MLP neurons of a small language model. Each row is named by its layer, matrix (gate and up: input weights; down: output weights) and neuron, and shows model dimensions 16-271. Each number is 500 + 25 x the weight over its row's rms, rounded and kept within 0 to 999. Numbers have three digits each. A neuron's up and down rows have the sign that makes its largest values positive.
After each neuron's rows, "fires on" lists the tokens most often at its 100 highest values on Wikipedia text that the model never trained on; "fires before" lists the tokens most often just after its 100 highest values on Wikipedia text that the model never trained on.

L3.gate398:515486473487474469490509530496516491498527543524540535472475503501483489499494504513508455460480473501499507538504477481452474490499532494526494477494508509477478478517490529507491476520523526525490509501488510508556481524521514502498474513466490482467465461474465505496519493505459460474514442452476509461463496513495515506495532535503497477508530494536505513543532487518509497505502522500489481510490471503547481529512468531485545498498507506463523549488542503470514493479502517496468482521533481499462531512553512513524472490519517514482514482522519484480494454525518526475541519544542493448465517520529497452497484497539501489525516488471478515529544484531461536480475506500503540455498518499516480480513538504479509526480533567509456475504545507474501452493483519
L3.up398:515462474512514499563487465497469493516529464487504499506486549514483487475509487492491494507511495501498524473530534501479504505479481486517482479463505540500508525458482513525494511467454435505451518506495451520507555500472471480473505480530559513455523495470535475466513460470460566499497523449506494487511528498491505502515482488486509530506519472491493500524531484517499528505464455488517488498504497510500495577514505538503529520528570514505446479434505527524476516486471484474463502510481426529512439546536483476546453511507518507481494526529486545473484493526502508490503495488461540531516475476490487523478513493498501526511455523510517451458468524471470487502500510505507507506494523527528508497458482510533498459501504469501490512465468543500487524503461492
L3.down398:492515448472484517482482488510510435510472512503549546479484502493538490474538471466501506511470433494487489469465505507507515516512491513480475519462538504513491443501516496526447494520502521491470527516495529506515495519506543513526472499492457520437476520471471502513478472513510489504476483485473487489538474535489504484497517515504544526492498481545503531519505527486501532487493523509469480464494464491499492567488480535517498506520523543487489511464522524480490481457477562490498553541501458508533504529510522490475476497520483476466503539486487485517496519482531499511505514526499468433446500495503485517505522486542508509442472521489450506508524479507503494487505454476505496494472473494498513496488473509474485520501510463521492524508519508495497491522484450
fires on: "\n", ")\n"
fires before: "-", "|", "ing"

L5.gate133:470486489459504473516501491460477485477469519493495518452496525492533500522501518478508477502477472494490493500497514494449505505551556544535505532552497515514480507511493505484530511469492489517505538541491552507477509493499497488476503539489494544483500484559528474475494481493462487476505501489482481543508511488484493496451479468505534505475514482493500491551441481486508461523480466449488475523475506468496524472508516550483449479502464522447450511521506457489524502491482486516464492495465508515481480489471519483501501439484456553517480498494488513556482495487462496501516473518545532464493556506480500515521483452493480520489551468488488487531508499537488474527521487519503453500547545506486516478511495516507548505487486512483538524530511509530465485519455497
L5.up133:522513487507498493469508485499449480485463454470487519449503489473472493508506505499446465445526531451501483497516488483517511475524485462518494491521534494516483493491522460470514511497477510511480505511450468470506482457475494488452506526454482542487490493461501522424519513505505489530450515480510482536505501537507519488504518500505511453499493527510522519500489507509488552445478518464519462493445481517504533449484507489491507545498494540543483446536505485526504503457503517496497497505486533438514485515537482534488532483511495488507470490466532503558525534518502529470491474517498509515546490541522480476540496505501501511518457492524505521471511531498506523514473503501528501480539509438517566526488528515531473540516518483471525471509466546547473482492515533
L5.down133:470457487456485515475594492524434457516476502539531492537458530494505474533529557497471488522523497469507498503491508476495483477524497473515476515535509465500476542473524537481507495468528492476506529510490505464512504496516520490487488539504520521504464486516504519509498508533509473449509522477488476512480520494493520476518490476470458494525549530531499508507480492490512492532508479472476477470508525465460455500514489469515520496555531524507465465516494483498534509506458508551477513492509528560513541491483633457481501475499518500533483480530488494483505479465488500513478505522523475483507512459465473477533515485559521540528506480513500480489484519535520457502449522514499517514501520435514503492512532466522527528440492512488480480502495508457501494506479525
fires on: " |"
fires before: " ", " details"

L8.gate256:490484493510488458485486510506488519520514491505522506473468498532476475476518536464493510459507513469518484535477497460530519494525536557494467481504509471476480482533481445503501484493505504475456508480513456517462515502476486497511525509461526493496472471490475447467546537479477478537529494477513474522494519494523454466466490484484557520507501518480497487529523504543463527495482471479479510533496499508509532501517460496463559472505556477447518488509530532480532490556516498459457495507513520500505468545522444502509475495516465499488497499486507487542527495537500487519530513483486533566475526529450500521522512511507517514498506547554541517468497536518493511505543491509528520470511481525544516533491495530526471509476505490542494485486493514479498527518497522
L8.up256:510463495512480488483455478495504492489492471499515489467490486470493422483506479553472487512481508484527473486493454475518499485498478506517503521459495498464488491533514496479483548487504519445487486512470526461507517458490508543478468506478510514549465500455491495495489493499458523507475471481490489479504459535498502452471483529488571520521526521478496542477572463522487513509480505507501481511540528481483488548491505491488539509544476497484454484516470499505498552441489473485464467495460497467440551517470503515523521516506504473492524482508429493517504520497513483473533464470504446497547508495494491485460504538498534478506480454481492520483456494539514511502484565539544492496483505468488452481510514499515423542554489512503501476506524499486524490519518490
L8.down256:472504480476526456446417497510446465498511475493520491480486479529522473447499474503483511499535522487541519465476503459543492505564519463490495481481457466478507503552529540503505552506508540495505479535532450497522504530506488495497489514517518492502493533434531527513504492505504493474490503493471510470507502486498512510473486490487518525512507517476506576497543501529512526507516464511516480488467485505519484503502512524495494466533509523480525494568485483480513532510517478493482505512521531518457495463533503504525470483511459494457519546453450481489526521503485494490525490482526498509516480478518511486500556446540473475470500516500505492493515524525504539500474545554482510511494488493500483516522493517456477563431491514482495535458500533509493529502463488
fires on: " United", "ip", "oc", ",", "leg"
fires before: " States", " Kingdom", "ment", "ly", " United", "ation"

L8.gate378:504476481463532514512508458515470500510517480483472516468521477438533461508495525471512519532501489509493452501533467489487452447493478498481484563502532491495471504491490515513517475493525495497526496514496488503510470511518479483496488559478504501499486542501539514498533493524458524501529475500481529510508507496482502498487466489489483465503493491485511531491455493515494492546472494483479496511461478512468481480491470504488450507471531522468494519542493509517514488547480480515541478494549497506435506490504490508566500503494533520519480497479508568488496525464546491455481513491478506505480525494506482508495505518493500515508454507445458526493497471549437473525492498510512534513547518507511517500484562525504446479519516544518505561502522480485500512463489453
L8.up378:544516541484513505466542517494514499499482526454443528461489496475503500479496502483541514462527491495494521533536535466495501454538455485535504524502484493502543507476480520510473446514502500476487440557451489489522487503527490509461507466485535531462492541503494527461519490490496489513505549526452510546503516514502565495477478491511498542498478493480550498490503507505496553493489467513498535495529489496495496532486500527503558492484505505454499507508544502498536480532498472489542475491480474536485503476492488487505510478478488485485486516477518452552502507501519493486470478479491479504492406474483540471533502543501484521489497531470517538489489537512467463480463464513530480522466509494485528524520513488462496506495522484489504475498493533465531479521522465
L8.down378:458499505487472545482600493497502504539497493479531499534464466525506527528517480509465535478478482532535508506514479470515485535505494472513486552477514466520501502514503501515486468530483502476557491502530531495485507448499521501482505528476493520494501538509513536466526457516495509477501503526493490514492487496537536526524534513522533490537479516485475490517501490472495509454530529545477475550513521517510516535519501497470486482497540492513514522531491489467471505509478476496537506524560515493531521516525518471480529543466512531491520495463478518463460462501497516434499495508542515524473459501532445536514499485482452484467496506525518503517502475451444461515461500500467515500486502503503523495481502477481541535493505504535522463475500508490480483494502508
fires on: " that", "s", "5", " which", "2", "8"
fires before: ",", " the"

L7.gate543:489489506469516475518471478483511484465469502517495507512492471481472500456468492458520502477480512473512453533462481517468499510567504501509467487502484524502488479482463495482480508518511446487470463484483495555444508491466541515499496491504492511489484494518513570578569492497479450496551520486478509510530516495507499455531468476483544463492457500508464520481479490517494490485465461468494472483516535499492512490514497486456527496499474486545488492455518506502470522511489484514539473492476532462479507500488503477499482492505486529443529531472515523490501488472498497488491498492532504460503518501494494531531450475517510524494547499457545522484480476532511468452514473481538512476516572562451533486450495537470506464528539521462523492482505513486478480504499505
L7.up543:525498535494523510540495515466511567515531455489498490521497495520535494500491480438503496554530524475480494477481509471462500479468477512518502519471465533477543526490490476519506494523467531460517508466555444519520480523518560519499492449469515490484499507507508535477503526544486530487523472488471487496517519502532503556501493523525573481500482502488457519457570499513488484488520497482486505528505510482492472482493500510512482512484453532465468521522509475505505517507500510509532570478542468476520506484512494552522499496501522481508467507505520492488468493510521502523491471416517528518515518512516522497480510498462489519510519531518516503551472479547475484456500512496475479487479510464516494505498479464494518503497541482536457509502503495509474528527526528
L7.down543:490524503465499485506488446491501531457520470547489513527508548523536485485485481484489465520506483492489484511511495449509491504471467528482473480534543464509528475474504468580497480528529444487455524496501496484527524501455520502495485523532486480495517516487484540456497522444443512498469476479460509485466489491479484528511536524529506486543514513523527496549508505485467480522475527478512486519504504521465508508507471490477453502464515481509498475476493456488531480492541497515521488523506480481484492477476523532484485456493518514484522514517469488512486465494499507459508471480517524491493534523476472510476509488505457502492508575495485492511450514507497515454520499502505542526461476522468532505520473469548482513486514470487478530472450509461500484487523534
fires on: "===\n\n", ":\n\n", " ===\n\n", "===\n", "==\n\n", "\n"
fires before: "|", "-", "==="

L2.gate679:503474476463483493489503489457483455473536482508528517522517522487533482515507527472510505483513529487441494473464509507520505506511506547506520531488513518510474532511445501506527481532506486497458507461528489516498463536507523452481514485548501512529467493552544520450470526533477470492485537485470499489553499556496523498527487489472525527556497489498512509451565505504534516491518507528480513547487500487525522489553506510474494478493491550456491537490517481503483491480495462510499550512511570533468509530470508532496512476469501455507475504479507506511455492463470517499480464515465525529449511507503499475464503550542521489513520550549546466466519488485512534493472508535503519539467481479553542527499504487514535489571530490495503482513467534516491524503485482
L2.up679:522506494512497518463489458478487464493505507511475529508519538471473471530494527438505494493542493511487485470496506478498499477508470541473546528483494451491483475538495505484509494562523500510502522469525497514478471489520526443505517475483557485512527494511505479499498495473489528484485505484492475466560531511526486527479508499466529526510493502550550505511534486555546441523527493497476450514468535540525495477496452506487497508514514580487488532513486497451502513522487508513576504500493561483520507510525497517489508464521527464521440543482526514489509489464474492513467506485505505463465464524500526475486484504460504481514487484513548483500524504505484524504479505470470515518453496530488498524537482499481518508531526516493491494515486533533513469500529507
L2.down679:507515506479474478495544520486493436470530487490464486497497475488499508474490556519520488527484522531471529495504527531510505515483462455523525556518482502496495498449528508487498492492539448501510506513445532529497530478530504470490523486525444529548489496501529461494490455495480467515478510510503493472464557487488517550506513489534525505486519500464521499524491494504477532495546534495501508488500511522500498520476507506511445484458492548528489514509509472490465509534485460497478504528529479491476451518560593521506460506482511513498512487520498492480456519556506521471487486487507510514472503536497536478498494491511486459497486499469450513462489469528492495479507523493508509517493465502501467499512449474530452478486496476529491506485527502516502489533509503
fires on: "\n\n", ")\n\n", ".\n\n", " |\n\n"
fires before: "=", "==", "===", "C", "|", "In"

L5.gate651:469473531479548493486511494470516493499504489507491527463523481494506499530518531473454527437512476510492497446529484494474525479485488462526518517501485467525484504468474532472483525529501493528481556544486491525509485533479546501455480509440479474488491471514513487440507551448470519479506532536513498543525447504473511555522528457511496496504480464549490494517499512530489505533477509492490432453537528534504484487499502528453503537518529509475538483525466535495505472510491490501503516495492492469547504465491541491492521481499506521484496496541532504511481511521502501457512518491551507509517540479508496516516485505505493528516476506497531545522513454502520511474506472491517495514534512512486470491529525531487499525446493493496541503473484470492497524518542489
L5.up651:460511486476486518490496454486537511490456517488489524511505486501508503474527503520493534510521487510527428528460472503499509550509467525507472495521544467537514544492500537501470498511500478579518494497487485488487531468508506473487506529472537506519480511484524523499488510515500513472487524457489488491506507508511494504520445461512482495532498480530533501543508449493483543470443504500487476510526502504499480453547487514494484486483514485453487465510492477495479461496509491503545523495471529503510450493497477507498467524519520467510490528503523490499528478479463535507485501483500487491510522475454524506477455464499468490483511487530464527472484504550521534502522469498501520437506511486511470505522506538544472478462470477546528480478491518501554480497518517
L5.down651:511520460476537513498522500524512475512527450498516490502491536472499493536502458535484457522514491463468444489508489526528444483504488499480489512474475531476506469469458491481451477487517512441528516534502469508535544488490516522497519498490548502469497441487515518488489515540512513488471511510506480517535464457514511529500504525486488526437447463510514462470560529535471498521509451478499499494519512486550533475515503490466502469520501499487522503483457528495509480490494505502497471482460501476500507466499507515518475498497478492514510519433504462461467457497504521457513498488523504515477495440510510511533489538544487489509508527487550524482506494476511508531511472488512518535506544465556531459505514522517460530419481488476511454486468511485529536481513505
fires on: " |", "000", " /"
fires before: " ", " ("

L5.gate164:523502474508457506480444458520536499478509508507506527490493484505497469535516482506426484519526498482502467512513513528475559486505517493496496520493477509480447500503506518480476498491505496500508474523493478482502527488496492501494501499503544550508456518480490516505505478488491510509487483522503556531537508480473517539446523481487449524477493528446517496458506505495517505535489484452529549468479519517498512502495489503465507520536512466502487524496471451465521497464486507538489510501479539493494487472469514506522531466468510498441526477501432490518540471475474551483479462476548488501513520493486518502516520528502478504456511503493535493465516545459515516533526495525472537490472496489487501445450463483505508507519456508472563537511498524507493543477474525
L5.up164:498486507514492505489480487511535464500520489532522513515534466457487478500498485472478513527518489470467492488467509517498493482486473499521491524488515495503490480515478491516506482530522520506508509527510500443475513518481508494506522540523520490512461545463537584501491497459485527490514488498521525466471489489537491493497497444484476474497480485505490491474495527510507496463504526506440483490505464480456515526492487530512505536508452498528473505502509514497444474550543506522523450561487528453479503433484486507559492491525504498440552478458509548508494485497482477503503537506471520514484511501480531508499468492511506537481493526536490517551494496478485483512571514519486553489526536501481506488505527503507533493518492507537520526506523489533478488511529468
L5.down164:524496498514484514485522504502526492465460483510509536503518527496485497548533493494468523513467507519531487507434487493506467512541500519502509513483501510540502519505502521508500480568560515502519501496517453504538462501545498505517501531512526538489504530485460520504501510550491504509497493498565538500512537458509465515528480489495544487505550527470503502519481529474497464527539470457515494451459482488519475490491506547480476536487486530488483507485486478503509488530534512520553493504501501459492539502508479484537540481541468523511522498504507527512489440481546497502472524483508502493580560497506542497502511520487480468517508513488475488482530469483478476526533489531528501495519491505500499503497502526477497533515490502524513487462499516510478455461454499
fires on: "-", " (", " |"
fires before: " ", "1", "m"

L11.gate328:525493556535526505505468502484510552547503500538509450458459493514508462488489484483516561506511544487512518456552524490492484476494465502528541443480464526501476563490499477471517487512495538504464521486547497519537500529494523518548472487493534465482509518489524515480491465471543450565464492513473523496468483514444516506476497513535513493511485531503519489489463489513510505525474506508466544487523484521528503499506464512508473508548547471493455483497472486521484472497559479517469490475488434492485487502496513501465470476507528480484501523532470493496521498552496495459499519470537487498565502502489522504476461485488485524507478471482513504484492502480506475464498511526538488492524466481460513512517547525474529525493517462467512478501495549478483508467534503
L11.up328:502508504420504491481519489504491528507561501514503486471468542521495479444532500495493520530514507469524456466484534525500497499526492486483514437505507485504542458461505510471562512483468531501506515502516519476527503471475489539490541492459501526533492487463512503465472527545565479501508475477534476515473485479474522549481464489481513502535513545506507508526470503422474504512505467523506509491487494470516537457512495494498470509435498487529450506495491518506494492520488488486488500491496486462523526539469555502504492486506490518503474491519464511468514501528519511456531535468536513510483493487553525493495499501520457462488466532499507507509508479513509478445506540494519463544468494487508472494485496519495529479470496472499472494533501534487481500467515539
L11.down328:504553548550528486513463518491459516489493462512486477488509506520529512560490496503477495484519537460475484493514471431483503530457485549497512497487528544470469496484504466491521523459492517483505522506523534497511512509525517480520468498500496508526535479481493492540476503490481531461526456481485480509464495523552520499497497497498487512532513511479480476497497521487505487471512495476488470510496502501490507474495498492495493501508490526505435552500510517529500476485487476478484487490476470465519491473465593492462475527485455496479507496494484537506479480504490497507505546493529487510567520499530474507533523491515471512489488543526508516449491543475489464502497490524499489503508536521459479508520524521462546463504487468500540484473499531513522471474453568
fires on: " August", " October", " December", " July", " March"
fires before: " ", ","

L2.gate547:487526531483523534514487532513468473474467470526507513487482502484436473500529525505498449481538453487525531499494470495531499504489460517542467464533468515495468483481515500485460454542518500508513542507487523540513525467484552539491498532469472527482517485491482493470523455525505435532456527505516499473477545458504525475453516500528494469476470491489471501468491500507504505546436460464502481489529504505488479517482498487509507518485566525496507472479475540495484504464482511535502490476459475515506535531525526514524529469479498482530563495512537513490487461500511493469508483505495498457501520463508493479540483484493509473517494484505508500516501505479432471531520506504513484476485521482515492490485537492489494496469509460490490489478503548516527425485524542
L2.up547:474480504482508460490476505503521481493515438469526498457516552488504506520516561466504520475492494465524520492466469481490470484528470528545518514545559509504477483484483498474512507497533447528465493474502516522522494517532537526520538545489463513510465508494487476459555519474482470508471487542494521518525500538491519455488517475537477513530501504507508515465525537518510503512539523481448466533473492508488447480502487523537512516453507495486516480504486496500479498497556504467484452515480487464501460493493489507504523500507524521519502491504497509484483492475468483480545511507512491507494473444463521498474477475471500459535478457475517489478523499493467475522522494521527459506480510511496508510542477485505496510478523482505509517498501481498469492530509440
L2.down547:497471476452489485450535527497504464428500485512496496514500533503465529481527518522516452486510476506518508460515496503441519519509500496491459512463461501492476497507456528486487491542534490504512506489468502513521535466551512479522509543513501543494465461466527481479537502484481490517479513497502483515486470488489496497524507513447473526490473494550515486493507540533521461523533480481480508499519539537531515546508504514521500528515541471471501484538495554491445479479526505479446503537504470482466506483496581518536518523482480551494517527508521508468485480504507520470499556515480505494508528496519513505524477466533497515486497512458452476480499496451493487525482483480521477504496504463514587568509529514494502511494534526507525506472542496472524469512504519
fires on: " |", ";"
fires before: " "

L3.gate319:500506471470519513509546471485450483497475500573464512506478504500498496489501521487503504505546519423520503543538558544488500467473525484571535532525515469493507501528504521487507510501501542493520517455480531470469488522499530485509489553492499526531521481487452510480501486552492481506528544512511467526498546486500547510499472510531502523458506552479522499462490479481523527493512455472496483498492517502520525538508516497532511469480527501473481507461509504525491504473466461498498530537471535488526502473551554515520501486495480499500500462493500471549480533524472491472522488521503469522494450498538519523508480483487513452518542452491543503516554532522467485506557508505491501500454503445524530510460511494524547463523518474489485498483508461510488524502515492
L3.up319:485515460511484487513522478467482467505495454542484526467502529485534514511461546485489472451527513458504477500522510525518525512538489514533512509517537492498485501493534489447497517463510535525502530462499510459492501503481526470491492562474493555509492461520455525548492514520498487498515530525499511521502564506462509525483457479533520501499485546466517478481482447433518520480530496539513532495501506527539516502514520508543486506527504527541468448515519491506496471456544477498498531526517536488513483475532517467515536488467534478486503475500535502515473456481480500473498490541486484510478473500506505485505539488495508495496529457522493472541531536551489549517529541524476497537476508474499523451461551475535488492502501484504506474502506472523488505472482516
L3.down319:472453471505455473523446522515524503456511487495502541504499462492510476467531487476509495493492488466488469504504528486470510486536495503473500543450482463480501541503447477506500460519530526451487510529515556529495498468512528478527525506515474501504488489507492491563533483532473499471522524485512496510515448493514485487529467508562524482483502476471521516510528503459508492495522501477493466515503487515502460534483465504545497505485493485474491529467514507486478549510481477519508486503482489488494515480507705484543514503519477497499463495514471521527510486501483522503506462522483509509471498528524517502494544479498469489485483470491476484472513521533479499471480559488473508527479509493475491472483536492508480489486511511523505513499489517506474500505523496
fires on: ".\n\n", ".\"\n\n", ").\n\n"
fires before: "==", "In", "The", "===", "B"

L7.gate517:446462537490496510493487496481489527488558535511455476491550480521515460490513538529483495497496513516456490486488454523489504498484513504478537537482503551494490551500465451468509448449464514501479466490453528536478494522479526506471528516478516511505502493548489502489470453540520487485506551506536518494507503459483466486526470532535528484505486527517539504543494457531483486525481530472498499500467487490478498509431533506496514507507468518485500509487524469482459516506475490472503457500536517515474489522503503491513508479476506508489505539514492508479491523548536503519536475508486483477520524513490453492506482500496489476514540521494570489537485493453495526502461505514496554455524461507477488481481474497494520457511512562467481517537466503466503473502503510
L7.up517:483498461428487533503481475485535494525549513504505463509506512471478503495542434511528534531545505546469480469520446458501498510519501482478518510541536520529462519507482473519511520506526496507473518475506538534457478519448505483467513497510509502534473542490485549476533479543472523510512492494540515484495483508475507503550525492491499503460482485534494522563516493477533504504459491493518470474500496488473526524480454496520438489483490518480499511480456490486517507494517480523480511514527522456495491484495471499475475483499486504462504553486579506487532458479529502477462488508489541489468537518508486528518501463504474497448529497514516504506490489466513504501508481462492520501487491493480517471499508543525468496505464493489491514477540500477524497541520508
L7.down517:468486462492543491507541525473476470443502511529502474473477510440484498481511502504512505549524467526511493484470461467524517524478471498484501558483520477534469511481486495484507469493492471472481500486482531498518486498484519498477521507518488506521472451461555489503501477506529519456506494492499434518482498497534498482530515502504541502472492498500516540481463490549472516500541462461486478482485549496505494540478467477516522464493489493491457529479518499505533521488528515466520544472509478477504496516478531532508477521503513498484479506506522521508535521515496515499485506473507525539470483480485504504500472513546481498509492531503568501537480490491509474486446492494483487444491508499529506510510478465517504482527507527492479529494459491452516522480544484
fires on: "\n", "==\n", " |\n"
fires before: "-", "|", "P"

L8.gate500:529506521473457505465502477505450529470497502495480510493484470463504511472499521480498513484494538476535491537456530450483492485535513533499516491469519547510509473493491502528508458528498507498473470468519501485485450507526466488511515533486518492531472504518474469503505445520501507481520483489501490526528480498521471553525502513525529543542450492519530471456473504503536502518504523508549517489467464519486461452508507518492527509498531442521471530474512542462497486540511501522550534518516475534467481507467492490463512462493481501468493566475510503477483446508491485493528462512531515533522520495522455506487511452508506507458486463490492510492528483517461478469476517497477484557498462463502471473481474464538524514511536565545497541505448513501447496488512485
L8.up500:526521489487472532507476471505474498471540456507515501466496455472469480487509474528511473496431455477511500443484487476512516477511492553507477482512479489500518509517469506482482501467491514486492494508488479520495519460476512488515514489484479473471480497532478511498487450505479489469505488499488497519506496525482486506483571516532500542485483458554531483492479475495487556503483519544538503504515534514440509508482461512464513460526563486530499452489521496462492504453510477504486504503517476499495464491507486529543504519477449493520487577473498500500523503475522501508505477554537486515544510522502493498503497488473490520519510465482497545508512496485480498514528503530479497494504505496527492511512513475519441502460534527463510535494483494524439509525495523
L8.down500:520482484473491497497492484518460525494517492534508491469526485484492451496503510518494513473477503473470526505494523453508504482494477507536516531524501526489481503522482537463493509493521500461504537471522462510509474496485489527533520536511478519515510498487535482454478478507562522482517468498505492506483522506478517484463491479526516498475549500478484485506568495514511468500472475518507493507519457523523539468458488505487480489522434540523486467557525534460533507471531467471491485480509477520527473522478466535491504436490492514510476535493520480497520489516487505492535520461497492529497515471523501435488484541505447471513502520513534492457529557489500482483446505457500495525508523507461472549482478475514511511473515528561480504460464479502446525496462482
fires on: " United", " you", "an", " women"
fires before: " States", " career"

L3.gate298:463540460496490540465503499446491451465532454496499528488535532499519531513513488462535474497471538492506522511553522532524526467485496507510541503510509456498499481514472464488495494485519487526478513522510543498468529496490558505507505548487501524503491481535491542505456473539501463495498518490529486509491513487499513445495479499516497583472516496440533492474525484461515500495491512517520511469511531534570510478499506506495484506487538523490529463517541495527464496487520512484474480532517533493503471487504588521526498467498530462498512522528513468502486513531489483500492493524465503503478534496557498508520504465480518479514519446486505516563495519511499478513488502468506522526478496489538501460465469509539504471535513466531505448501493429489466506516501500
L3.up298:469511495499505482479492496453476470471518486535491492504550557508510512508509546475522442504478532520509554531505504561512478480469513507512538519494480458492501502536509493483513507502531514545494522487516477485493528478497550480509499554523517490519498511479433512482480444534534491468499521517519514511474530485493511453501455484540490540488494511486487468499541489484537474517536485481535480480520518504560508486510497510502502462495532524482523501503499501516473471502501468484484472496494518523528481486509421546540495463465524424480487504495495495495500514529507525463491511531479471505476534505530525529529492472469477481530507467511518517543486523526472473525539520477481525503461478516531496482454462496557516492537516484527497434539492407483476504515507513
L3.down298:477510504481485505488526482488491471492526498509481526492540528512513515518510515474507484485501502500467490516517516527500502466502497512520503529521545480493497467490484493488504506507501491497507506518495513478496477492491522502493451509517501514522503517510492496499491510515514466492485491507497524506489512507515514473500480527512501516487488540473508496477507486476516504474503498496492476484514510532561502513489516523503505523488537490454496439507533493505470512491496478501518496499490522513491490481512851519524515486504485517476490535502530478534469501528486501489505498521487513504480521513539515515490508476489497485499512476479505511487489530532481475499507500510489501487470493478520500463440498487516492481515504488523491464508515480502473484522465493
fires on: ".\n\n", ".\"\n\n"
fires before: "==", "In", "===", "The", "S", "M"

L3.gate519:494475519503492510493488481461464498527473490522480478501485497539535488540518523481518478484485490494485553473511538500499502575457461500525540497519455535517508514515511472501503463507506470493475504465461476497482496501497506496463505530529498516481520508524491502499475481556529479508536523469539519533475531504467496484494480464519534496497486510430486541483497493489518517456497483473537511488464483506489533540484492495501488464520506519511481475506488515527461507491470509500524503482481531494501449483437500497481510506457487520508493455555495496510508490518480515505513486500495490506520509525493514478532508510525482498503537472513492478494471475535506547512478527507514487561472487464473544547547504524473494473531487527513489488501480493538548484514475505
L3.up519:515518489512533473491515490438484464504492441509505493495519506485481537516537517497505520510509533502438509488545495550544467551526497513469461506516481510527521465513507506471457497474491518517491524452510481491467503491472520488484496450504469500536498483523462485508499490459443487489497474473530544543482503538541507483489472470532508506447508549509454524472483499512506513504541482510444517502502509473513487452480502480507493518518488506524493497450517489494502464454501480530513523487494497495475499483539452521529484513475466465506474489561552520498492537491487456526493515491531485552501514500480497487500498513509474534489474476514502522509499510497521527471538527525557479528504533462494525512530485479515503466498492546482477572510513489530531530487495515
L3.down519:487490480440487524487505436457456502497543492519525520517475488489496475543513520537495478495524490505443468509505524533506471526483501483496529512501507501496483510519503474482544513511469500487477494493509502515448503451513503491494483553522509483482477474546502479512509514479513489437512532507552490497503510523529504512495491478489487498506495528498510534476520475461479521487488512522489510508529492532516501489474481513493524521484484478544467487483490482466495508505507442507498501487531504510456484487539590514482455462512451447520491505455506450535561506531514489560513469485539502478478478528507442484525509493530490492484518455489474502499505511491529524475506504544496479544510510495478471517536499472519511499522529468508488571475508473506476534542528553
fires on: ".\n\n", "\n\n", " |\n\n", ")\n\n"
fires before: "==", "===", "The", "In", "B"

L3.gate126:490528459526477458508482531485473531522544507499511482480529491476503509516476558476472501517511518489493497483494490513475477488434536493493504530503479458511452520519467504477515507445525457492519538473494494542498490567482514514534505492488510511493469529544489493508500507487474474522508465530507520516550551495475498507489492479525441494484490512415490526465485477485547487481533487509519522526509499511488475445511436482507523512505427475539517472525486504473473518525527527508512516496478522493504485484543479503515503473527465483465478516522499517478509513469464519504484477488494456501493512526451467516503537509493526479511531502488460498486474475517504478478501576492487483475498470498476498511475492457515532443463527455477544499497492476486526509467526496
L3.up126:484496470455472479475471495497487487492529506485470484525518493473519534505466517457492484510513495511471537474489516496500510496472483561520494511491490486487521497514472517468483510492509453510494515488449513501492517475496493507519509460513508491484442502553490458517527488465496538486477453509515561519529543541481527535503489502503490473505509541494477474518462494503450469485509520505464492493502491483488508460504498489528482484449494497453521489523502458538523525542500535520482522494436506456482505474522536497531505467484487493492525501510490495499501486467490485499467514475484493505475542508482490504475498519539471528479487548489490513469467472485452514458499527472501480544495490550538481482500494477507502466519518495500463531518490478477515507523464484
L3.down126:506469493487483474512549505490445507509488530526493539518495506526520497529474523480517475494507473497477484513485470485501472494522505542539516530512506499509457535479483535493480501545482457514454483483488431532459490495558502494512488524522469498487481483499505473484517471499544493504477542523495534530495523502509511447524469498498478463512525536471537474491473495515488514481462548487435525471514504516481477490502483461500497508455495539478491508540484497511475507520500526499481474480473516534493506529533526467485531469513464505490520519501488486490451505473527508485469497536462497501492505478461453499484489481515471505480488467517512509514477504471475498493521501493454531508473504510510500474513512542523484531518518467544476534491478477471483469464498491
fires on: " |\n\n", "\n\n", ")\n\n", "P", "l"
fires before: "==", "===", "=", "S", "|"